Weights of a small transformer language model.
Size: 15 layers, width 224, 4 heads of 64 (1 for keys and values), MLP 896 SwiGLU, vocabulary 1313.
Architecture: RMSNorm before each block, rotary positions, biases on query, key and value, tied embeddings.
Training: a variant of Muon for these matrices, 726M tokens, 11077 steps.
MLP neurons of a small language model. Each row is named by its layer, matrix (gate and up: input weights; down: output weights) and neuron, and shows model dimensions 48-175. Each number is 200 + 20 x the weight over its row's rms, rounded and kept within 0 to 999. A neuron's up and down rows have the sign that makes its largest values positive.
Before each neuron's rows, "fires after" lists the tokens most often just before its 100 highest values on Wikipedia text that the model never trained on.

fires after: " S", " t", "th", " s", "es"
L6.gate861,205,193,179,192,218,206,205,225,198,159,191,173,155,160,192,188,227,186,182,190,194,210,205,209,195,192,179,215,199,258,206,203,196,248,214,202,216,194,179,197,182,182,194,182,218,197,172,209,186,222,202,188,202,221,226,172,196,181,203,206,192,180,166,194,220,203,215,197,179,206,186,212,164,206,230,190,173,233,238,158,188,200,177,208,176,205,231,242,215,213,238,204,189,213,206,195,185,216,203,215,204,200,188,183,184,165,203,225,195,240,220,166,207,182,202,219,197,175,214,204,245,219,217,234,224,181,199,187
L6.up861,227,179,186,203,207,223,177,239,243,159,184,200,159,204,222,226,194,171,207,199,221,201,207,231,197,220,216,169,227,228,184,207,192,191,220,177,206,158,232,195,226,180,189,241,186,208,177,199,204,208,209,176,208,183,235,160,226,189,220,208,158,193,193,186,219,240,198,242,201,193,179,208,228,184,204,195,194,225,238,172,218,210,190,186,196,200,184,203,183,205,196,203,221,218,203,216,214,172,238,178,215,216,215,188,196,210,186,211,204,173,213,165,189,238,197,234,228,197,216,200,198,213,152,209,195,201,229,218
L6.down861,234,224,206,242,195,224,195,238,228,167,238,196,198,170,194,193,176,196,185,234,173,191,189,241,202,185,208,182,184,203,180,198,181,243,171,199,230,191,195,223,177,194,195,193,169,226,191,160,176,203,226,181,178,239,199,215,186,207,191,190,201,219,163,183,181,225,212,222,143,167,174,179,189,206,174,193,202,184,199,208,183,219,163,202,187,196,189,221,197,216,171,206,193,225,172,214,183,178,231,174,187,172,226,211,205,173,213,208,205,192,202,166,213,211,236,197,192,205,199,217,201,207,233,209,181,215,173,232

fires after: " r", " R", " sub", "or", " p", " P"
L4.gate397,200,208,194,223,194,199,210,196,209,211,156,193,176,211,217,176,224,202,215,208,216,208,202,218,218,169,196,211,194,227,182,181,194,210,196,194,218,184,145,195,206,193,210,197,191,225,224,211,202,185,234,222,149,202,214,202,184,195,159,194,212,204,203,190,208,171,220,182,225,211,221,176,218,224,203,162,179,252,184,207,249,209,188,205,173,195,232,208,181,197,200,201,190,193,206,186,176,200,192,184,182,191,170,177,197,223,180,177,202,181,193,205,201,220,200,203,155,191,212,207,189,173,243,216,175,213,206,230
L4.up397,185,250,178,195,218,232,204,185,184,199,201,245,160,197,209,166,196,214,237,201,203,181,200,199,205,188,190,192,210,241,214,181,182,202,216,201,183,168,195,199,192,173,236,200,179,224,199,189,222,216,239,170,191,233,226,197,215,187,197,221,195,223,206,202,224,206,196,169,206,218,218,231,226,190,193,172,206,207,171,227,175,213,216,218,165,195,204,218,227,218,221,185,198,202,179,201,188,213,193,191,185,215,176,176,186,193,152,177,208,177,212,185,263,241,187,184,210,175,188,189,198,186,237,210,190,213,198,236
L4.down397,221,241,178,178,209,199,215,246,161,201,212,155,177,211,195,254,197,196,229,192,194,200,203,179,224,179,194,202,193,193,209,189,156,210,219,158,189,221,197,211,202,238,266,212,219,188,165,231,193,193,205,143,191,187,176,197,207,235,239,218,207,180,173,178,218,200,200,203,223,220,205,195,210,187,217,207,183,222,212,220,206,195,199,208,220,248,186,189,172,234,190,212,154,200,165,202,197,240,182,193,184,238,171,208,189,202,210,183,191,177,202,216,225,174,168,191,217,185,203,177,187,166,214,183,197,221,217,205

fires after: " R", "r", "t", "-", "ur"
L7.gate847,204,215,143,203,203,185,185,216,208,229,234,199,188,229,204,190,189,204,192,162,192,201,230,204,209,198,188,201,199,173,160,209,167,187,216,172,209,172,202,176,179,185,221,223,190,210,178,192,225,216,213,184,201,163,200,158,171,185,160,172,189,173,195,186,201,206,215,195,175,198,220,202,195,201,231,190,207,184,189,211,173,232,177,198,195,196,191,179,211,182,169,164,189,218,191,170,188,202,185,215,212,175,187,175,217,205,217,206,196,189,207,201,174,180,192,193,154,234,207,201,197,194,177,175,201,246,261,206
L7.up847,194,208,175,214,220,178,201,226,192,198,209,227,179,170,206,213,205,216,192,188,176,198,218,211,194,213,215,179,209,202,240,193,138,179,193,215,193,196,239,187,159,210,225,201,202,183,211,209,162,213,171,189,183,210,148,198,191,185,193,200,207,192,234,226,214,218,200,212,221,219,204,176,219,177,208,207,181,194,198,178,228,204,205,225,193,183,212,169,189,211,202,205,192,183,212,192,202,172,184,176,175,204,217,220,226,200,201,194,184,216,242,188,220,205,181,198,193,173,181,177,247,162,200,196,211,175,211,203
L7.down847,171,187,205,205,190,211,241,212,190,220,183,248,173,241,213,212,219,188,213,186,233,210,223,198,202,195,166,189,194,245,188,205,190,231,211,229,198,182,219,207,203,215,223,187,187,216,157,222,225,229,217,202,170,220,206,185,224,181,215,189,215,216,210,220,217,193,224,173,181,216,205,209,197,198,201,208,200,196,186,196,161,223,211,200,195,207,201,183,210,227,214,154,214,158,184,225,207,203,205,199,181,206,185,207,182,214,203,186,163,213,194,192,174,209,211,176,232,222,172,211,174,225,224,242,173,217,177,209

fires after: " m", "r", " R", " ", " A", " M"
L5.gate438,193,211,192,186,204,215,207,223,188,254,223,189,231,245,204,201,187,210,223,170,210,205,214,208,223,222,192,194,185,211,199,164,215,225,220,214,175,165,257,244,190,185,240,224,192,205,188,202,224,227,190,222,208,194,199,209,198,142,168,197,164,217,205,193,219,214,208,240,202,228,215,192,174,206,182,185,171,183,216,227,178,187,163,165,210,182,206,182,198,196,209,172,165,216,188,188,197,198,210,210,215,221,185,186,209,213,197,209,225,207,201,190,212,236,170,187,229,195,219,180,183,199,197,182,193,242,195,179
L5.up438,182,186,208,197,213,174,214,192,221,222,210,198,194,185,250,177,174,221,226,181,202,218,225,177,231,230,219,184,215,197,204,247,190,198,242,219,232,158,225,210,192,179,179,189,201,168,190,195,210,209,228,205,231,228,247,212,189,194,205,170,177,206,239,176,165,225,197,205,209,184,200,186,223,169,202,225,179,203,165,229,219,209,184,174,173,213,195,227,190,192,206,205,187,186,223,197,209,216,185,177,207,198,221,216,229,204,152,223,186,230,188,203,201,206,209,199,170,205,208,202,227,155,203,193,217,206,200,198
L5.down438,203,168,211,182,168,198,218,220,183,202,201,209,193,191,236,184,170,224,233,200,211,220,195,162,178,215,208,217,211,195,225,190,181,189,174,183,187,219,204,186,203,187,194,222,195,203,198,187,232,185,216,195,239,224,196,204,164,197,214,210,248,203,198,183,190,223,213,221,230,232,225,182,167,216,184,194,180,162,178,191,194,202,228,185,174,215,201,176,204,208,186,213,219,224,172,186,207,184,196,208,201,226,192,195,225,199,185,186,174,190,221,209,198,226,203,186,192,191,219,181,160,206,202,161,189,194,204,205

fires after: " re", " ed", " C", " c", " K"
L6.gate646,164,161,181,199,214,225,171,244,220,197,162,216,164,226,162,201,215,156,213,150,203,199,184,202,218,195,188,218,210,224,164,184,232,177,207,228,194,192,193,228,199,199,236,207,205,192,184,187,239,195,197,186,247,200,218,187,204,220,226,210,237,218,207,210,202,187,152,181,155,203,206,222,194,204,227,211,188,191,216,192,182,186,214,185,156,191,209,223,208,212,219,196,184,226,175,195,231,172,211,218,171,197,186,158,199,203,211,195,215,198,216,171,224,229,215,211,211,214,181,240,200,203,197,203,207,183,192,187
L6.up646,186,208,226,229,244,249,175,182,218,197,205,190,222,219,198,167,194,211,227,190,231,209,177,213,223,227,157,179,205,203,179,227,209,176,186,179,204,183,222,204,205,221,203,180,226,203,199,201,210,216,220,201,208,194,166,227,191,189,177,207,211,185,220,145,187,183,177,212,156,200,157,229,178,171,187,167,163,193,234,205,226,189,195,170,216,178,205,183,226,200,195,206,193,170,226,219,206,223,216,197,223,177,198,191,209,236,194,226,187,205,192,197,234,205,205,223,210,239,213,220,192,191,234,209,230,223,187,195
L6.down646,185,218,204,215,207,201,200,189,199,205,190,216,181,240,208,184,195,186,180,177,227,155,196,182,208,193,237,218,201,225,166,211,221,223,180,196,204,183,201,194,202,202,188,187,207,207,201,235,234,190,209,206,170,205,210,185,206,193,200,201,209,233,218,170,221,224,254,190,172,218,195,202,187,204,219,187,221,207,202,200,204,202,195,208,207,185,185,209,172,203,212,236,170,209,222,173,202,181,221,206,185,208,244,216,210,160,184,160,249,208,179,186,223,228,200,233,168,182,209,181,180,208,156,167,204,181,235,215

fires after: " P", " p", " a", " S", " sp", "m"
L4.gate365,213,191,197,213,220,165,213,249,240,221,175,190,173,229,173,203,182,181,199,192,219,178,220,194,214,168,195,173,205,173,208,189,219,224,181,204,197,188,186,195,213,179,205,164,183,200,166,185,216,215,194,201,189,178,199,191,186,236,201,233,223,205,179,238,209,170,192,205,180,200,210,201,185,220,196,198,169,191,161,197,225,206,159,218,198,213,226,201,232,191,194,200,211,196,224,177,218,166,212,177,195,212,203,246,201,215,213,193,203,164,208,179,200,228,202,204,192,195,171,174,219,214,200,227,171,185,201,187
L4.up365,215,227,192,200,212,202,236,208,224,194,206,234,164,216,196,231,185,190,184,198,213,196,210,198,183,194,191,204,184,208,162,209,193,192,192,227,192,182,196,207,225,189,194,169,186,239,196,212,202,197,198,201,202,218,216,232,192,199,211,202,224,213,175,204,190,199,222,244,193,217,197,195,199,195,244,191,211,192,180,230,214,194,199,223,174,166,224,216,224,183,198,209,188,178,224,207,221,204,235,216,184,208,175,205,190,205,193,200,208,117,203,146,230,237,192,226,210,163,224,170,200,200,206,206,171,197,192,192
L4.down365,202,185,210,196,194,180,199,201,217,197,239,222,158,200,224,201,222,182,224,237,216,221,218,146,217,163,196,200,216,212,247,145,180,182,210,171,219,229,224,216,186,205,201,219,201,157,239,224,214,194,206,199,211,191,244,220,217,182,185,195,200,241,179,205,188,189,205,189,217,189,200,188,176,168,201,229,202,173,175,211,193,200,214,175,195,209,209,195,189,217,182,222,196,205,189,193,197,199,241,233,184,244,212,205,212,211,215,200,186,173,190,186,182,183,181,225,173,198,209,198,215,187,195,251,183,216,221,181

fires after: " bu", " dis", "ild", " b", " Co", " st"
L4.gate153,187,231,185,232,222,164,210,218,241,233,191,195,203,195,198,205,194,199,236,169,225,198,207,218,231,201,203,200,192,220,200,198,242,165,176,201,200,228,186,222,212,174,207,196,219,186,203,206,202,180,176,224,172,203,195,200,191,211,182,198,222,225,202,167,212,203,183,183,183,194,194,195,199,206,187,197,198,238,202,201,183,208,159,171,193,210,216,202,214,191,186,198,186,192,178,195,197,194,202,176,164,215,197,156,197,230,196,196,194,162,207,233,195,205,186,188,189,168,166,213,199,217,192,243,212,181,207,212
L4.up153,175,226,191,204,194,190,212,200,184,207,195,233,167,166,193,166,212,227,177,199,187,198,167,187,248,168,174,185,158,200,215,192,222,199,184,190,181,212,213,217,191,187,198,229,189,199,211,223,179,215,152,205,222,192,190,203,206,226,167,207,196,167,188,165,227,185,201,178,202,192,170,195,200,203,194,202,207,241,239,184,192,222,178,188,238,201,210,188,231,190,183,221,175,223,181,197,207,175,195,202,203,208,224,190,179,225,208,178,228,179,169,197,196,242,181,218,170,188,180,200,221,165,210,220,203,193,158,226
L4.down153,239,217,201,210,192,197,241,197,220,216,172,218,181,202,230,183,168,196,212,195,229,217,195,213,217,170,197,188,200,227,218,189,228,211,190,219,180,234,194,190,201,180,231,192,192,178,188,214,259,233,185,205,159,217,228,180,204,205,220,218,217,166,178,212,218,224,183,235,169,203,207,175,218,214,214,198,221,221,207,217,195,181,188,257,218,170,180,202,212,177,229,196,219,189,188,213,203,218,191,215,178,203,175,185,209,168,168,224,207,210,229,216,218,200,228,173,237,219,176,197,211,200,180,207,178,206,227,187

fires after: " im", "our", " O", " c", " C"
L11.gate884,194,162,200,185,243,209,199,191,207,202,220,187,177,234,191,204,212,200,215,163,203,206,218,193,187,213,165,189,229,205,152,178,196,184,189,185,204,203,200,228,180,201,187,224,215,219,171,194,189,177,190,203,229,189,186,185,215,210,210,187,221,213,215,195,222,213,234,186,218,214,224,209,191,203,190,193,206,154,206,231,201,188,170,217,201,214,147,211,226,197,209,183,165,213,213,199,216,196,142,199,177,180,211,211,208,174,230,172,224,219,167,182,204,215,183,206,188,183,166,205,177,196,218,213,215,193,205,230
L11.up884,198,215,215,177,223,197,179,228,145,209,163,222,182,187,231,195,180,195,220,192,201,196,227,177,203,192,180,171,222,187,220,198,192,222,157,167,199,199,203,228,170,186,221,182,195,183,201,205,230,227,196,195,161,219,221,200,237,218,169,213,224,182,234,187,202,195,202,194,205,201,198,204,196,216,182,185,196,206,207,211,224,167,218,192,180,214,204,181,226,196,230,181,204,194,197,213,185,226,170,230,182,183,199,195,169,216,204,221,198,235,202,204,211,226,179,227,219,202,174,203,213,216,218,187,223,230,168,232
L11.down884,166,241,205,197,212,172,196,206,209,173,185,202,214,207,188,197,203,226,228,178,181,202,197,178,200,209,193,126,218,220,224,219,204,167,222,242,212,229,198,187,186,206,193,177,210,188,153,191,203,191,151,204,211,194,161,203,195,171,212,207,177,207,188,185,193,187,217,216,202,173,175,251,189,175,189,195,232,203,206,201,169,202,210,186,188,151,197,195,177,186,203,245,195,186,224,188,208,205,220,188,202,198,193,197,187,188,181,169,233,169,185,243,240,220,221,171,190,202,199,170,195,218,189,225,247,174,192,205